Weights of a small GPT-style language model, trained from scratch on English Wikipedia.
Architecture: rotary positions, no biases in attention or MLP.
MLP neurons of a small language model. Each row is named by its layer, matrix (gate and up: input weights) and neuron, and shows model dimensions 16-79. Each number is 50 + 15 x the weight over its row's rms, rounded and kept within 0 to 99. A neuron's up and down rows have the sign that makes its largest values positive.
After each neuron's rows, "fires on" lists the tokens most often at its 100 highest values on Wikipedia text that the model never trained on. A number after a token or word is its count.

L4.gate95:54 46 60 51 68 46 39 32 42 58 47 49 55 77 94 56 80 58 54 49 43 45 60 52 27 83 50 46 68 43 77 57 68 67 43 60 37 11 57 65 57 73 73 64 45 44 55 74 40 31 22 71 51 48 60 50 63 56 53 48 45 44 51 71
L4.up95:54 50 48 31 72 72 53 79 62 56 50 54 63 87 73 65 56 72 60 22 90 59 81 17 55 50 65 29 19 16 50 50 70 52 50 25 34 45 62 60 59 50 58 45 48 43 43 78 58 58 39 85 42 31 79 47 50 70 43 44 62 57 37 42
fires on: "ic" 15, "or" 15, "re" 9, "ran" 6, "he" 6, "y" 4

L6.gate467:51 60 38 42 53 40 37 60 34 49 47 29 72 46 37 71 52 52 75 76 57 35 53 56 20 41 46 40 89 76 58 36 48 20 56 48 47 38 46 43 37 44 85 15 35 53 66 70 34 30 52 39 49 48 34 61 54 40 74 58 63 61 31 44
L6.up467:51 75 67 30 53 34 45 44 76 42 66 49 69 57 60 49 55 48 82 30 62 34 58 53 49 13 57 75 84 54 56 32 28 25 66 81 48 42 32 44 59 40 77 13 83 43 19 47 48 46 75 37 50 46 57 57 52 55 44 44 64 48 68 68
fires on: " sc" 21, "2" 15, "4" 8, "1" 7, "\n\n" 7, " Sc" 5

L5.gate832:46 51 44 46 26 50 55 48 29 37 52 56 76 65 41 37 52 45 41 57 57 60 37 52 60 62 50 64 57 49 34 55 41 57 59 35 58 23 36 54 52 53 62 52 63 50 56 49 84 44 45 58 62 25 63 42 36 39 21 58 70 32 33 56
L5.up832:40 43 49 25 47 41 70 56 38 58 58 35 57 44 44 45 79 52 34 57 40 51 65 30 53 55 44 53 53 50 56 36 26 40 51 41 37 36 53 47 43 70 48 68 48 62 54 58 42 70 58 57 71 21 66 61 35 67 59 69 41 42 57 27
fires on: "le" 17, "on" 15, "an" 8, "is" 7, "al" 4

L2.gate557:43 50 66 45 43 50 37 60 24 64 36 58 25 61 41 65 42 42 56 24 48 51 27 28 31 65 47 57 73 45 60 36 63 50 32 59 59 66 37 51 56 51 78 35 43 44 87 68 40 96 32 35 74 67 49 67 43 76 54 66 64 38 65 62
L2.up557:42 46 80 58 51 57 53 65 50 72 26 60 68 55 59 76 49 15 55 67 62 56 49 59 52 52 69 35 33 42 48 50 72 43 35 66 50 66 38 48 51 11 55 46 50 63 44 59 44 40 50 54 27 38 50 34 41 48 59 31 41 47 62 48
fires on: "h" 26, "al" 7, "w" 5, "c" 4, "b" 4, "st" 4

L5.gate585:17 57 47 62 60 70 64 46 69 54 52 40 61 24 34 38 65 48 36 33 26 66 38 74 51 56 81 62 45 38 24 18 48 74 38 54 62 56 38 31 67 38 39 36 55 61 65 55 20 48 36 46 42 49 31 50 59 22 74 50 59 53 61 43
L5.up585:54 47 46 52 36 37 43 56 27 43 44 70 45 32 29 46 60 37 31 44 44 49 50 53 55 67 28 50 41 36 29 56 69 77 44 50 46 42 45 25 85 45 22 54 50 61 46 43 16 28 18 63 50 33 57 30 57 34 56 54 64 98 55 45
fires on: " at" 15, " from" 13, " Fort" 9, "ort" 7, " St" 7, " Camp" 5

L5.gate174:38 38 84 58 43 37 86 72 48 54 40 63 56 74 69 52 54 49 64 80 51 50 35 54 40 14 36 47 44 57 46 44 51 57 40 43 58 61 42 25 37 38 63 37 75 69 42 63 64 65 30 50 41 69 56 57 61 44 50 33 58 53 32 28
L5.up174:60 56 78 50 62 73 39 42 39 44 78 60 52 51 67 66 47 13 67 54 65 51 09 44 24 85 51 27 37 70 75 48 44 33 53 61 71 17 53 64 68 73 46 86 32 19 60 58 52 40 45 42 49 63 59 36 45 53 62 44 51 56 45 42
fires on: "r" 18, " La" 16, "a" 14, " la" 5, "i" 5

L4.gate457:43 53 56 51 69 48 67 60 40 71 44 42 62 48 50 60 51 38 59 60 40 45 48 39 51 50 38 39 63 42 39 67 54 59 41 54 58 60 67 37 30 30 28 38 45 48 57 62 48 43 22 33 44 46 49 41 83 43 28 26 65 56 68 51
L4.up457:54 72 43 60 55 26 67 76 54 75 79 67 46 49 41 63 66 35 44 45 25 42 61 49 53 47 23 58 52 66 50 39 34 44 36 49 46 66 62 63 35 47 24 55 52 54 34 59 40 59 39 26 77 40 55 67 67 72 79 53 74 66 32 50
fires on: "el" 15, "l" 15, "L" 13, "inn" 6, " May " 4

L4.gate432:55 39 68 35 53 84 61 46 28 45 62 53 46 26 53 37 56 61 44 60 37 54 30 40 48 52 67 26 42 31 75 69 40 34 60 60 47 48 53 71 25 60 34 44 45 42 23 33 47 42 17 91 54 33 34 30 47 42 36 65 33 45 17 62
L4.up432:66 25 59 52 28 46 35 38 43 44 66 56 39 45 50 63 62 56 52 57 67 53 40 42 34 34 55 25 56 09 32 48 72 13 69 42 47 60 49 49 56 82 59 57 49 65 28 58 54 53 22 68 29 59 37 52 50 37 47 79 58 69 50 38
fires on: "i" 19, "y" 14, "u" 13, " Mor" 8, "ol" 6, " rep" 6

L6.gate508:35 44 54 54 57 51 43 66 53 63 58 57 84 58 57 45 41 43 51 42 35 68 38 50 39 66 27 49 59 43 48 43 51 53 55 50 82 55 54 29 60 48 44 65 76 67 72 75 38 55 70 56 49 60 34 32 46 68 49 32 36 33 36 50
L6.up508:54 37 42 43 37 77 20 59 45 57 57 69 66 33 79 65 56 40 63 56 41 64 44 41 40 57 33 34 34 57 28 52 59 65 28 42 46 49 54 49 46 62 51 40 37 35 59 65 36 61 82 35 54 66 20 52 35 56 46 27 53 65 24 41
fires on: " La" 20, " Le" 10, "el" 7, "a" 7, "d" 6, "ra" 4

L6.gate1205:35 55 45 37 55 65 42 40 64 45 29 75 42 42 51 26 50 48 56 16 61 72 38 32 33 31 74 28 34 66 31 45 47 65 50 32 41 47 32 57 62 48 50 55 45 50 42 46 33 65 48 49 52 65 13 38 54 22 30 47 62 44 46 74
L6.up1205:67 46 41 68 44 58 49 60 62 56 46 47 53 48 41 28 63 77 54 44 61 78 41 69 41 48 46 48 33 48 37 57 50 25 43 39 75 59 23 49 60 68 41 51 53 30 46 55 58 99 62 49 58 49 43 46 34 43 42 22 72 31 80 35
fires on: "-A" 15, " U" 15, ", A" 13, " O" 7, " | A" 7, " \"A" 6

L2.gate920:35 66 53 34 65 32 68 56 79 46 38 58 41 60 53 57 45 51 66 52 27 82 54 52 49 63 43 56 61 16 45 68 65 47 30 56 58 49 50 48 48 44 58 57 20 37 48 53 29 62 62 75 63 55 24 81 43 43 40 60 69 36 48 36
L2.up920:46 60 42 32 40 27 43 38 44 71 46 66 23 66 78 55 43 48 57 57 36 24 53 58 65 65 52 81 49 13 51 85 43 72 40 63 29 35 64 56 49 88 63 52 33 31 23 44 37 64 81 34 33 35 20 60 74 49 56 51 45 36 84 52
fires on: " \"S" 14, ", \"" 14, " \"R" 10, " \"C" 10, " \"T" 8, " \"M" 8

L5.gate338:54 44 51 35 73 36 55 63 54 48 36 26 52 44 57 40 39 66 42 49 52 47 38 51 64 64 42 60 53 60 57 10 29 61 44 55 67 24 34 15 31 72 52 48 49 63 57 36 42 59 67 36 39 41 28 50 21 50 52 34 44 49 53 55
L5.up338:42 60 43 49 65 30 69 66 45 45 55 51 48 65 33 19 31 50 85 53 53 68 49 38 40 38 50 52 55 69 25 40 23 46 22 39 31 59 31 52 68 92 61 67 67 53 70 53 63 38 71 47 67 64 61 55 98 63 51 55 57 53 71 47
fires on: " " 37, "m" 5, "aly" 4, "ab" 4

L2.gate641:24 29 61 27 44 24 37 36 75 52 45 59 32 43 40 45 72 76 52 49 43 44 44 49 35 63 43 47 16 58 47 59 72 51 64 40 56 67 54 67 25 66 52 52 67 74 51 61 60 48 46 42 53 47 35 39 43 19 57 53 58 61 43 68
L2.up641:22 34 56 44 40 41 51 64 47 77 56 48 40 70 36 29 56 63 53 55 38 61 54 55 40 49 61 53 52 54 58 40 59 24 72 57 53 50 65 49 52 78 33 57 65 79 68 40 84 59 66 56 61 48 30 41 37 48 33 64 46 36 35 53
fires on: "-" 41, " Mc" 17, "/" 12, "-de" 6, " West" 5

L4.gate831:47 25 63 43 30 24 59 47 71 17 46 63 40 62 51 63 31 70 59 63 63 42 62 31 44 53 58 20 75 66 46 68 16 32 31 60 48 69 55 56 27 65 44 48 46 43 58 44 50 38 72 41 90 52 54 46 38 40 36 63 65 58 40 75
L4.up831:81 52 77 29 73 31 26 39 57 40 50 53 29 53 47 53 32 63 46 52 66 66 58 49 47 57 46 59 36 54 32 65 40 83 22 68 40 48 51 57 45 51 20 44 74 06 28 47 69 32 40 32 73 46 56 10 50 66 59 52 46 38 44 44
fires on: " ex" 27, " Ex" 16, "f" 15, "ex" 7, "x" 5

L6.gate1113:17 55 60 62 95 51 43 78 48 35 56 47 47 29 65 31 46 46 42 31 33 40 58 37 40 59 59 46 60 45 35 04 54 27 44 56 54 52 60 45 53 44 73 31 42 49 67 33 52 43 90 41 29 72 39 29 48 51 65 70 32 49 57 52
L6.up1113:69 62 51 61 46 60 22 62 20 11 17 55 59 37 39 50 55 59 53 45 48 46 51 22 42 55 67 47 42 68 48 40 51 23 70 58 50 58 26 47 34 47 53 25 53 53 54 40 70 39 49 79 14 59 35 64 47 48 48 29 38 44 64 62
fires on: " | " 57, " (" 11, "op" 10, "at" 5

L6.gate1195:65 40 52 18 55 56 43 75 25 22 47 45 53 55 70 27 56 73 51 46 40 31 39 75 87 64 40 67 99 30 71 41 61 63 11 42 51 50 57 61 49 59 53 49 63 45 71 33 56 33 34 48 42 75 61 43 47 43 55 36 27 76 60 64
L6.up1195:57 69 50 53 53 45 39 69 47 40 63 48 34 60 78 70 49 51 41 42 35 36 43 69 20 30 47 62 78 56 56 56 60 47 34 67 81 55 35 65 43 56 37 39 48 52 41 58 03 49 66 27 66 77 34 22 33 46 54 55 50 90 51 51
fires on: " was" 22, " It was" 7, ", and" 6, " and" 6, " he was" 6, " were" 5

L6.gate902:39 39 55 38 52 54 32 23 50 44 56 56 55 50 37 49 38 67 36 54 70 16 79 39 33 32 55 54 46 42 53 51 54 65 50 42 75 37 49 51 63 29 60 63 38 81 51 21 45 71 74 41 20 38 50 38 49 11 42 38 10 64 49 49
L6.up902:74 51 50 54 27 33 48 60 53 57 74 57 66 43 52 59 45 73 31 43 30 27 34 51 37 36 57 60 30 63 53 36 50 72 29 43 50 70 37 74 59 63 53 50 68 79 73 72 50 42 70 34 38 44 28 43 48 67 58 31 65 54 48 25
fires on: " from" 36, " from the" 14, " From" 8, " to" 8, " to " 5, "ed from" 4

L5.gate356:52 37 46 40 41 33 68 37 58 53 62 47 54 47 55 35 48 31 76 30 50 73 59 25 37 32 44 42 64 64 57 65 57 43 63 80 63 71 39 69 29 39 47 40 44 64 25 56 41 72 66 59 65 33 48 35 59 49 25 42 71 49 43 63
L5.up356:64 62 63 41 68 30 60 50 38 35 42 53 70 58 56 57 52 36 81 54 52 73 56 67 49 43 51 46 60 62 46 52 73 53 57 78 67 38 50 47 54 41 38 72 27 34 43 48 53 49 25 44 61 65 47 44 62 35 54 77 54 20 61 62
fires on: "on" 21, "om" 15, "ur" 7, "x" 6, "ex" 6, " Ex" 6

L2.gate632:48 44 54 48 54 39 57 55 36 48 49 61 64 50 27 54 38 59 35 64 59 52 43 52 60 44 30 34 42 60 43 33 76 44 21 42 64 48 66 33 48 42 49 28 63 59 48 42 83 65 31 43 59 08 57 66 29 42 52 70 57 51 43 60
L2.up632:51 86 54 68 60 66 65 52 57 36 63 72 44 34 57 57 50 41 60 41 45 49 75 49 54 44 73 22 57 60 72 16 62 43 48 72 63 60 83 59 43 52 43 52 55 52 37 68 34 45 56 41 52 54 58 55 36 35 80 46 54 57 27 72
fires on: "ow" 22, "ed" 8, "re" 8, " How" 6, "oman" 6

L5.gate1196:41 19 55 51 70 44 56 44 40 47 45 29 33 61 31 71 23 48 39 65 32 60 31 69 11 48 73 50 44 49 74 46 16 68 62 60 56 65 40 70 82 37 48 58 47 78 62 49 51 40 49 65 70 57 64 45 47 36 64 29 58 57 60 41
L5.up1196:39 44 20 35 50 40 49 52 63 54 43 62 79 32 27 41 57 40 52 39 63 53 48 30 51 54 58 15 54 23 66 43 52 40 47 46 42 30 54 43 29 44 56 28 54 76 37 18 40 21 55 34 29 43 49 50 82 78 27 36 57 46 54 45
fires on: " the" 17, " not" 9, "ed" 9, " a" 8, "B" 5, "th" 4

L2.gate835:49 46 61 19 49 27 26 51 17 31 67 55 42 37 51 48 75 18 22 44 28 50 59 53 50 39 71 45 69 39 68 59 57 56 34 84 48 42 26 60 49 43 18 50 50 62 63 49 54 26 78 53 49 58 43 74 43 36 31 22 74 64 72 71
L2.up835:40 48 16 20 61 36 62 54 54 57 66 41 75 33 48 53 55 37 30 45 51 83 48 34 46 50 49 43 70 38 65 49 49 42 18 29 48 51 38 65 50 60 55 70 64 49 61 44 68 73 22 49 57 67 60 59 43 54 58 31 55 61 53 35
fires on: " back" 17, "h" 12, "il" 9, "s" 9, "ing" 8, " out" 8

L2.gate482:59 58 37 49 50 54 62 36 36 50 78 40 53 57 57 24 65 25 49 34 48 29 66 19 40 43 75 22 55 54 60 56 50 45 66 82 52 57 47 73 59 51 70 32 47 65 63 43 49 49 58 64 27 39 51 64 50 58 48 51 51 55 63 52
L2.up482:33 67 31 51 58 61 64 48 77 54 70 67 36 32 32 58 44 32 58 66 76 60 58 35 36 78 63 50 73 46 75 67 39 37 31 46 53 18 34 87 58 67 34 59 39 63 59 24 48 63 67 57 60 52 60 54 58 76 39 46 53 54 56 72
fires on: "h" 21, "en" 13, "ics" 8, "il" 7, "an" 7

L5.gate13:51 55 32 48 63 44 47 56 42 47 62 71 47 59 58 40 56 47 45 51 50 47 46 69 64 47 57 27 68 56 39 69 67 54 57 37 63 63 56 68 52 37 82 60 69 37 74 44 24 47 48 47 55 31 33 57 50 34 59 39 62 80 31 46
L5.up13:60 63 41 59 51 47 67 61 12 62 48 46 42 47 54 76 57 53 38 43 41 34 38 79 58 56 48 47 66 46 33 53 44 53 33 41 47 63 58 67 58 63 54 36 43 37 30 58 48 37 65 26 49 52 28 31 50 29 19 46 48 64 73 52
fires on: " was" 39, " is" 16, " has been" 7

L6.gate22:51 48 32 65 48 64 41 48 45 38 57 57 49 68 69 53 76 41 59 55 44 47 64 45 60 72 57 75 43 29 48 55 41 42 34 80 35 53 47 56 78 52 41 69 32 41 24 08 36 29 45 46 69 46 30 47 66 45 96 27 43 52 51 59
L6.up22:56 45 69 18 52 48 57 47 53 67 68 54 46 51 48 30 51 59 56 84 55 53 62 77 49 54 38 27 56 69 36 35 50 36 43 32 51 36 30 37 58 49 44 46 59 77 51 58 24 64 57 30 69 53 40 47 53 55 25 44 45 36 44 60
fires on: " which" 18, " what" 10, ", which" 10, "ich" 7, " because" 6, ", and" 6

L6.gate277:63 56 47 44 45 55 47 48 43 51 48 35 54 53 40 54 33 63 70 55 37 62 36 55 72 41 34 55 66 55 59 27 31 62 35 72 50 65 16 40 38 58 25 26 38 51 44 35 36 59 61 58 87 59 51 32 29 46 75 47 51 48 42 61
L6.up277:43 60 45 42 56 45 89 45 54 43 67 41 69 45 54 35 85 77 57 64 11 54 41 32 64 41 69 38 39 34 75 44 35 48 46 59 48 36 47 69 36 48 40 53 50 33 62 74 41 68 53 25 43 82 52 50 49 50 81 64 60 52 15 64
fires on: "u" 19, "ru" 11, " Con" 9, " Gu" 9, "ti" 8, "o" 4

L2.gate374:74 27 53 84 20 53 43 50 30 60 62 41 25 41 56 40 55 43 72 51 17 47 71 58 66 57 74 26 34 48 60 45 35 51 43 84 66 59 52 70 50 61 37 52 59 40 43 76 42 24 46 63 31 55 67 49 28 73 58 49 56 53 57 36
L2.up374:32 47 47 73 49 49 52 45 22 56 46 44 45 54 66 37 25 77 86 47 27 33 47 23 44 28 39 68 66 44 32 27 75 67 49 45 36 11 33 68 54 70 23 28 31 58 39 70 59 60 43 59 40 47 47 48 52 25 50 54 43 60 76 37
fires on: " Soviet" 12, " Jewish" 11, " women's" 8, "uan" 8, "gar" 6, "al" 6

L2.gate481:49 47 49 31 41 31 37 41 41 36 54 25 53 70 43 16 12 58 64 60 17 37 42 43 34 45 62 43 52 47 64 64 62 46 42 19 70 66 62 22 21 50 41 43 47 44 42 47 25 47 17 34 31 38 86 55 45 48 59 79 49 57 47 23
L2.up481:35 38 54 70 45 31 50 29 48 61 22 45 34 34 50 83 59 28 43 62 49 37 59 50 58 62 52 45 58 83 66 54 47 79 41 48 44 40 68 68 75 51 51 40 34 52 44 53 23 74 61 44 52 38 38 78 55 45 57 55 51 68 51 39
fires on: " w" 40, " min" 19, "w" 14, "ic" 7, "ot" 6

L2.gate940:52 57 45 45 39 75 60 79 36 67 35 50 48 65 53 43 18 34 35 42 52 43 54 53 43 43 53 29 51 38 65 50 34 23 29 51 48 35 46 85 38 46 42 32 55 52 37 66 48 35 46 38 29 54 36 68 67 43 41 68 63 52 52 36
L2.up940:73 57 60 27 36 55 52 41 38 57 21 49 50 64 67 67 55 61 61 77 65 57 87 65 30 29 47 70 72 33 57 50 39 72 33 35 28 33 62 63 45 44 50 65 43 57 40 67 41 27 59 14 43 74 56 55 31 38 45 72 63 62 51 63
fires on: " | " 16, "al" 10, " × " 9, "rian" 7, "ian" 7, "h" 6

L2.gate662:29 41 54 33 55 55 35 36 35 48 53 28 71 39 42 52 66 19 50 35 81 25 54 68 55 44 72 82 57 43 55 34 50 70 34 45 65 57 32 90 57 35 45 61 38 24 71 39 51 71 34 53 30 94 59 36 31 61 34 46 82 72 51 49
L2.up662:19 34 44 34 66 25 55 46 65 35 41 56 78 50 64 74 73 08 33 58 54 55 47 52 38 60 57 47 74 14 26 14 52 87 54 57 45 50 42 49 29 32 60 76 53 33 69 46 45 49 67 60 57 27 70 15 53 45 23 44 64 63 45 50
fires on: " St" 43, " st" 16, " St." 7, " architect" 5, " Saint" 5, " son" 4

L4.gate990:73 35 32 44 38 53 66 59 47 46 37 53 15 63 54 35 53 42 30 52 26 39 57 46 40 49 62 38 62 38 53 56 49 65 58 40 55 81 66 38 52 48 23 52 37 52 38 36 51 65 50 50 65 48 54 53 66 53 44 56 55 45 48 56
L4.up990:62 50 34 37 54 78 61 53 38 25 50 77 33 51 55 21 39 30 49 69 41 57 31 42 29 28 38 54 45 63 52 30 62 45 47 45 52 74 43 33 68 60 38 39 15 45 40 36 28 55 55 50 31 46 52 34 52 92 28 63 61 56 32 70
fires on: "\n" 73, " made" 10

L2.gate487:41 42 34 44 38 74 52 54 28 40 37 54 71 56 68 55 50 43 58 57 34 52 33 86 43 33 53 38 34 60 69 48 63 55 61 37 59 57 53 46 38 60 22 40 61 72 57 53 46 62 64 68 70 48 61 51 38 32 38 59 78 84 64 68
L2.up487:42 63 44 31 66 50 39 53 35 90 66 45 46 37 48 40 76 64 38 58 49 61 23 39 60 56 59 54 50 63 46 39 41 56 42 70 31 42 55 47 35 45 55 66 70 49 48 73 43 57 72 62 19 67 53 66 38 58 47 55 28 43 63 69
fires on: "or" 17, "enn" 11, "ac" 6, "ast" 6, "urg" 5, "eg" 5

L2.gate596:60 69 46 46 47 78 41 63 42 49 62 29 52 43 43 39 24 41 53 58 59 39 60 54 23 40 57 47 58 40 29 41 41 79 64 48 35 43 46 72 49 52 32 19 63 47 50 55 47 79 48 52 51 54 55 51 34 33 58 49 42 62 40 45
L2.up596:76 45 56 49 35 63 60 72 45 45 44 40 51 41 62 29 30 35 60 49 63 33 67 39 52 39 44 30 51 52 58 57 54 71 62 41 24 52 42 75 28 37 56 21 77 47 37 54 65 39 73 45 68 58 52 50 38 46 76 28 50 58 60 55
fires on: "ian" 22, "ish" 14, "S." 13, "rian" 10, "sh" 6, " Australian" 6

L5.gate678:56 65 83 31 43 49 67 59 25 54 32 56 64 36 61 45 63 66 44 59 47 41 50 57 39 38 23 39 35 44 60 35 36 39 39 73 72 60 63 36 49 67 72 46 33 33 42 48 55 67 21 40 65 36 42 57 46 49 55 50 45 48 57 35
L5.up678:64 64 42 71 47 51 44 54 65 31 39 57 44 31 60 47 64 41 55 37 64 39 63 52 49 33 18 50 32 61 61 59 76 45 78 55 70 58 49 59 45 57 47 38 56 48 29 61 23 43 52 69 64 51 61 37 46 58 55 32 63 61 49 56
fires on: "\"" 32, "." 32, "\"." 9, ")" 8, ")." 8, "”" 5

L4.gate218:61 37 56 49 41 65 63 52 41 47 20 50 60 61 49 34 64 61 70 34 53 72 71 42 47 36 78 36 59 61 48 62 55 53 56 24 68 63 65 65 38 43 48 43 39 24 55 61 36 39 38 51 37 39 50 63 51 43 44 54 87 55 39 53
L4.up218:55 37 56 65 45 50 54 43 43 37 34 63 32 41 67 52 76 66 36 59 35 66 48 34 38 55 67 59 45 68 46 54 43 45 97 59 46 53 35 62 61 86 43 64 65 47 50 50 09 78 43 23 28 53 56 36 37 53 52 55 44 60 39 80
fires on: "ot" 23, " under" 7, "m" 7, "on" 6, " min" 6, " Min" 6

L2.gate118:47 26 78 75 62 91 41 68 63 54 67 47 83 45 52 55 81 57 52 43 48 53 23 53 53 39 75 40 49 51 37 39 69 77 70 54 50 59 43 53 39 43 49 71 44 64 76 37 35 51 15 20 58 29 42 54 50 83 44 69 57 35 60 26
L2.up118:71 72 63 51 60 71 35 59 44 82 74 47 53 56 64 84 59 28 61 57 50 80 49 48 50 49 51 31 24 43 34 50 57 19 20 61 72 66 46 60 44 44 40 43 53 67 60 50 40 43 11 12 43 43 50 62 22 69 47 27 42 39 52 36
fires on: "p" 35, "h" 10, "c" 10, "ph" 7, "qu" 5

L6.gate466:54 39 68 49 41 22 39 92 32 55 50 14 80 18 47 50 25 70 70 60 48 34 56 55 32 26 47 87 48 52 47 52 50 37 31 49 68 43 45 58 57 48 57 64 49 51 29 66 52 54 58 49 53 39 18 62 58 39 69 41 19 40 30 57
L6.up466:27 48 44 31 54 67 47 69 36 66 67 51 79 37 41 33 35 48 86 53 40 73 20 40 45 45 52 51 57 45 59 50 65 74 38 29 44 47 39 51 54 53 54 47 62 58 63 52 70 43 63 59 69 38 51 52 39 49 40 47 32 33 33 57
fires on: "w" 24, " " 14, "ab" 13, " Int" 6

L4.gate53:85 74 60 23 50 59 47 74 42 51 55 56 44 58 57 60 59 68 58 57 32 32 42 36 61 53 51 28 32 39 68 50 54 38 31 44 36 38 39 76 63 47 47 20 62 44 57 62 50 35 47 31 19 20 50 61 45 60 48 68 48 73 42 46
L4.up53:48 52 27 46 46 41 64 28 43 70 36 67 65 31 44 50 49 65 72 54 74 42 62 23 38 39 35 53 72 48 36 53 48 70 65 66 55 48 70 46 37 24 62 73 81 36 37 59 50 75 61 41 44 34 56 60 56 68 29 35 57 31 61 48
fires on: "2" 26, "3" 10, "–" 6, "4" 5, "k" 4

L5.gate674:54 47 59 56 47 48 64 32 45 62 51 46 57 81 67 63 67 17 45 22 55 34 51 45 30 50 36 60 55 65 59 31 58 54 50 63 94 42 67 64 80 41 48 67 71 36 51 42 37 54 68 40 34 42 38 49 60 64 49 46 57 46 42 56
L5.up674:41 41 57 36 53 59 70 63 25 67 54 50 34 28 51 26 53 39 66 70 41 56 61 71 45 54 46 29 39 41 51 44 81 52 47 47 57 48 86 24 63 45 56 75 92 33 67 56 24 22 50 51 67 38 62 25 58 71 33 61 77 43 26 70
fires on: " Mont" 13, "g" 12, " St." 11, " St" 11, " Saint" 6, "le" 6

L5.gate132:53 61 88 41 39 56 42 41 48 64 37 66 78 29 45 26 38 42 81 66 29 61 26 53 33 42 42 43 57 64 63 39 34 62 28 34 56 59 36 51 40 42 50 34 60 46 58 40 28 60 54 53 61 13 47 52 41 49 37 46 65 63 48 53
L5.up132:56 40 52 57 45 26 56 75 38 74 32 57 55 52 15 43 72 54 48 63 33 81 51 39 49 48 74 79 55 79 31 21 36 48 61 28 49 72 28 45 63 54 38 51 33 43 37 56 84 75 45 44 68 66 36 51 36 66 69 60 81 49 78 30
fires on: "l" 24, " del" 10, "L" 9, " sl" 7, " el" 7, "uel" 6

L2.gate151:53 55 30 43 62 67 51 34 44 32 46 68 69 39 69 48 52 46 53 74 45 32 46 64 56 73 71 31 52 61 55 52 66 30 86 39 29 57 51 79 54 40 14 75 43 73 44 27 45 62 50 75 54 57 69 68 70 62 43 58 47 75 60 64
L2.up151:46 41 70 48 72 60 56 50 26 46 33 51 54 39 79 64 68 55 32 68 24 50 54 92 66 58 76 56 43 66 55 62 46 41 53 28 35 56 62 51 36 56 38 58 56 60 39 48 52 42 52 57 65 51 54 58 44 76 37 37 55 36 41 59
fires on: "or" 30, " cor" 9, "enn" 9, " conn" 6, " Conn" 5, "com" 5

L4.gate997:42 44 57 58 66 37 54 42 44 59 26 50 69 51 40 59 50 59 65 61 34 52 40 52 62 51 22 27 64 41 51 52 53 31 74 46 50 44 41 50 27 60 72 76 55 54 79 92 36 32 45 32 59 26 53 39 58 45 39 59 21 65 64 36
L4.up997:43 68 40 70 63 45 73 61 41 38 70 67 43 46 49 60 72 36 42 53 70 33 32 57 41 89 49 00 40 34 25 50 44 54 41 48 82 51 63 56 55 37 36 59 49 51 44 45 60 54 89 52 42 56 66 45 52 48 68 47 65 43 75 51
fires on: " other" 16, "n" 12, " den" 10, " Kn" 8, " gl" 6, "ens" 5

L2.gate533:30 51 00 68 35 39 53 39 61 69 60 54 42 60 43 35 81 75 58 60 16 61 34 47 42 72 49 73 39 43 44 47 50 35 39 57 72 65 49 64 63 39 41 44 15 37 45 66 85 41 38 50 65 66 56 49 51 70 41 62 55 45 62 67
L2.up533:47 56 27 50 72 41 31 37 51 26 48 11 32 61 54 30 68 68 41 57 38 51 51 46 31 57 31 61 49 51 42 35 44 29 56 39 57 63 58 54 09 38 49 63 47 57 45 55 68 53 56 60 59 79 64 35 37 67 72 47 44 21 30 63
fires on: " | " 32, "ap" 16, "el" 8, "e" 4, "–" 4, "ear" 4

L5.gate714:75 43 60 34 54 59 38 65 29 67 66 61 45 47 56 35 61 46 30 65 33 58 22 60 49 40 56 46 56 70 62 44 51 39 65 49 47 51 63 44 36 41 43 38 57 53 29 33 54 82 56 40 68 61 54 54 41 51 37 44 52 82 30 48
L5.up714:51 50 47 47 58 67 29 50 63 10 69 58 74 71 45 40 60 90 44 52 54 47 65 32 58 40 61 29 44 50 47 55 49 47 54 81 49 39 94 35 72 59 41 50 35 30 66 35 18 70 67 46 73 63 53 51 70 53 54 52 59 33 21 50
fires on: " gu" 22, "qu" 11, " wh" 10, " Fin" 6, " Gu" 5, "u" 5

L4.gate299:44 61 50 44 45 41 33 56 50 22 26 67 61 42 53 44 53 54 58 31 42 80 22 69 37 45 37 44 48 26 48 86 53 61 56 36 63 21 09 46 64 47 53 64 33 53 50 44 32 65 53 57 46 43 56 73 54 79 42 17 34 58 59 55
L4.up299:76 44 22 47 42 33 48 62 49 51 29 43 29 50 77 36 46 46 51 44 58 25 52 73 61 52 55 40 14 46 59 33 77 43 64 46 67 66 66 25 60 88 62 54 44 42 49 64 52 32 59 68 42 43 38 57 53 51 58 43 43 46 39 46
fires on: "ly" 18, "| Preceded by" 9, "\"" 9, ")." 5, "- \"" 5, " no" 5

L2.gate290:13 69 61 56 52 50 52 52 47 41 48 54 53 28 39 42 23 71 47 20 55 39 50 43 26 27 32 56 80 56 45 51 62 69 84 67 57 63 30 53 33 21 39 36 92 48 49 57 58 47 48 47 50 43 63 36 61 55 33 51 18 70 57 60
L2.up290:54 69 67 26 35 55 54 55 62 39 48 68 47 81 50 33 58 57 52 54 68 51 82 63 44 59 54 45 69 49 41 60 40 71 40 62 74 51 43 41 37 29 41 41 49 54 65 49 56 54 94 48 39 53 54 42 29 47 70 48 50 32 39 42
fires on: "il" 26, "am" 10, "an" 9, "al" 9, "ish" 6, "at" 6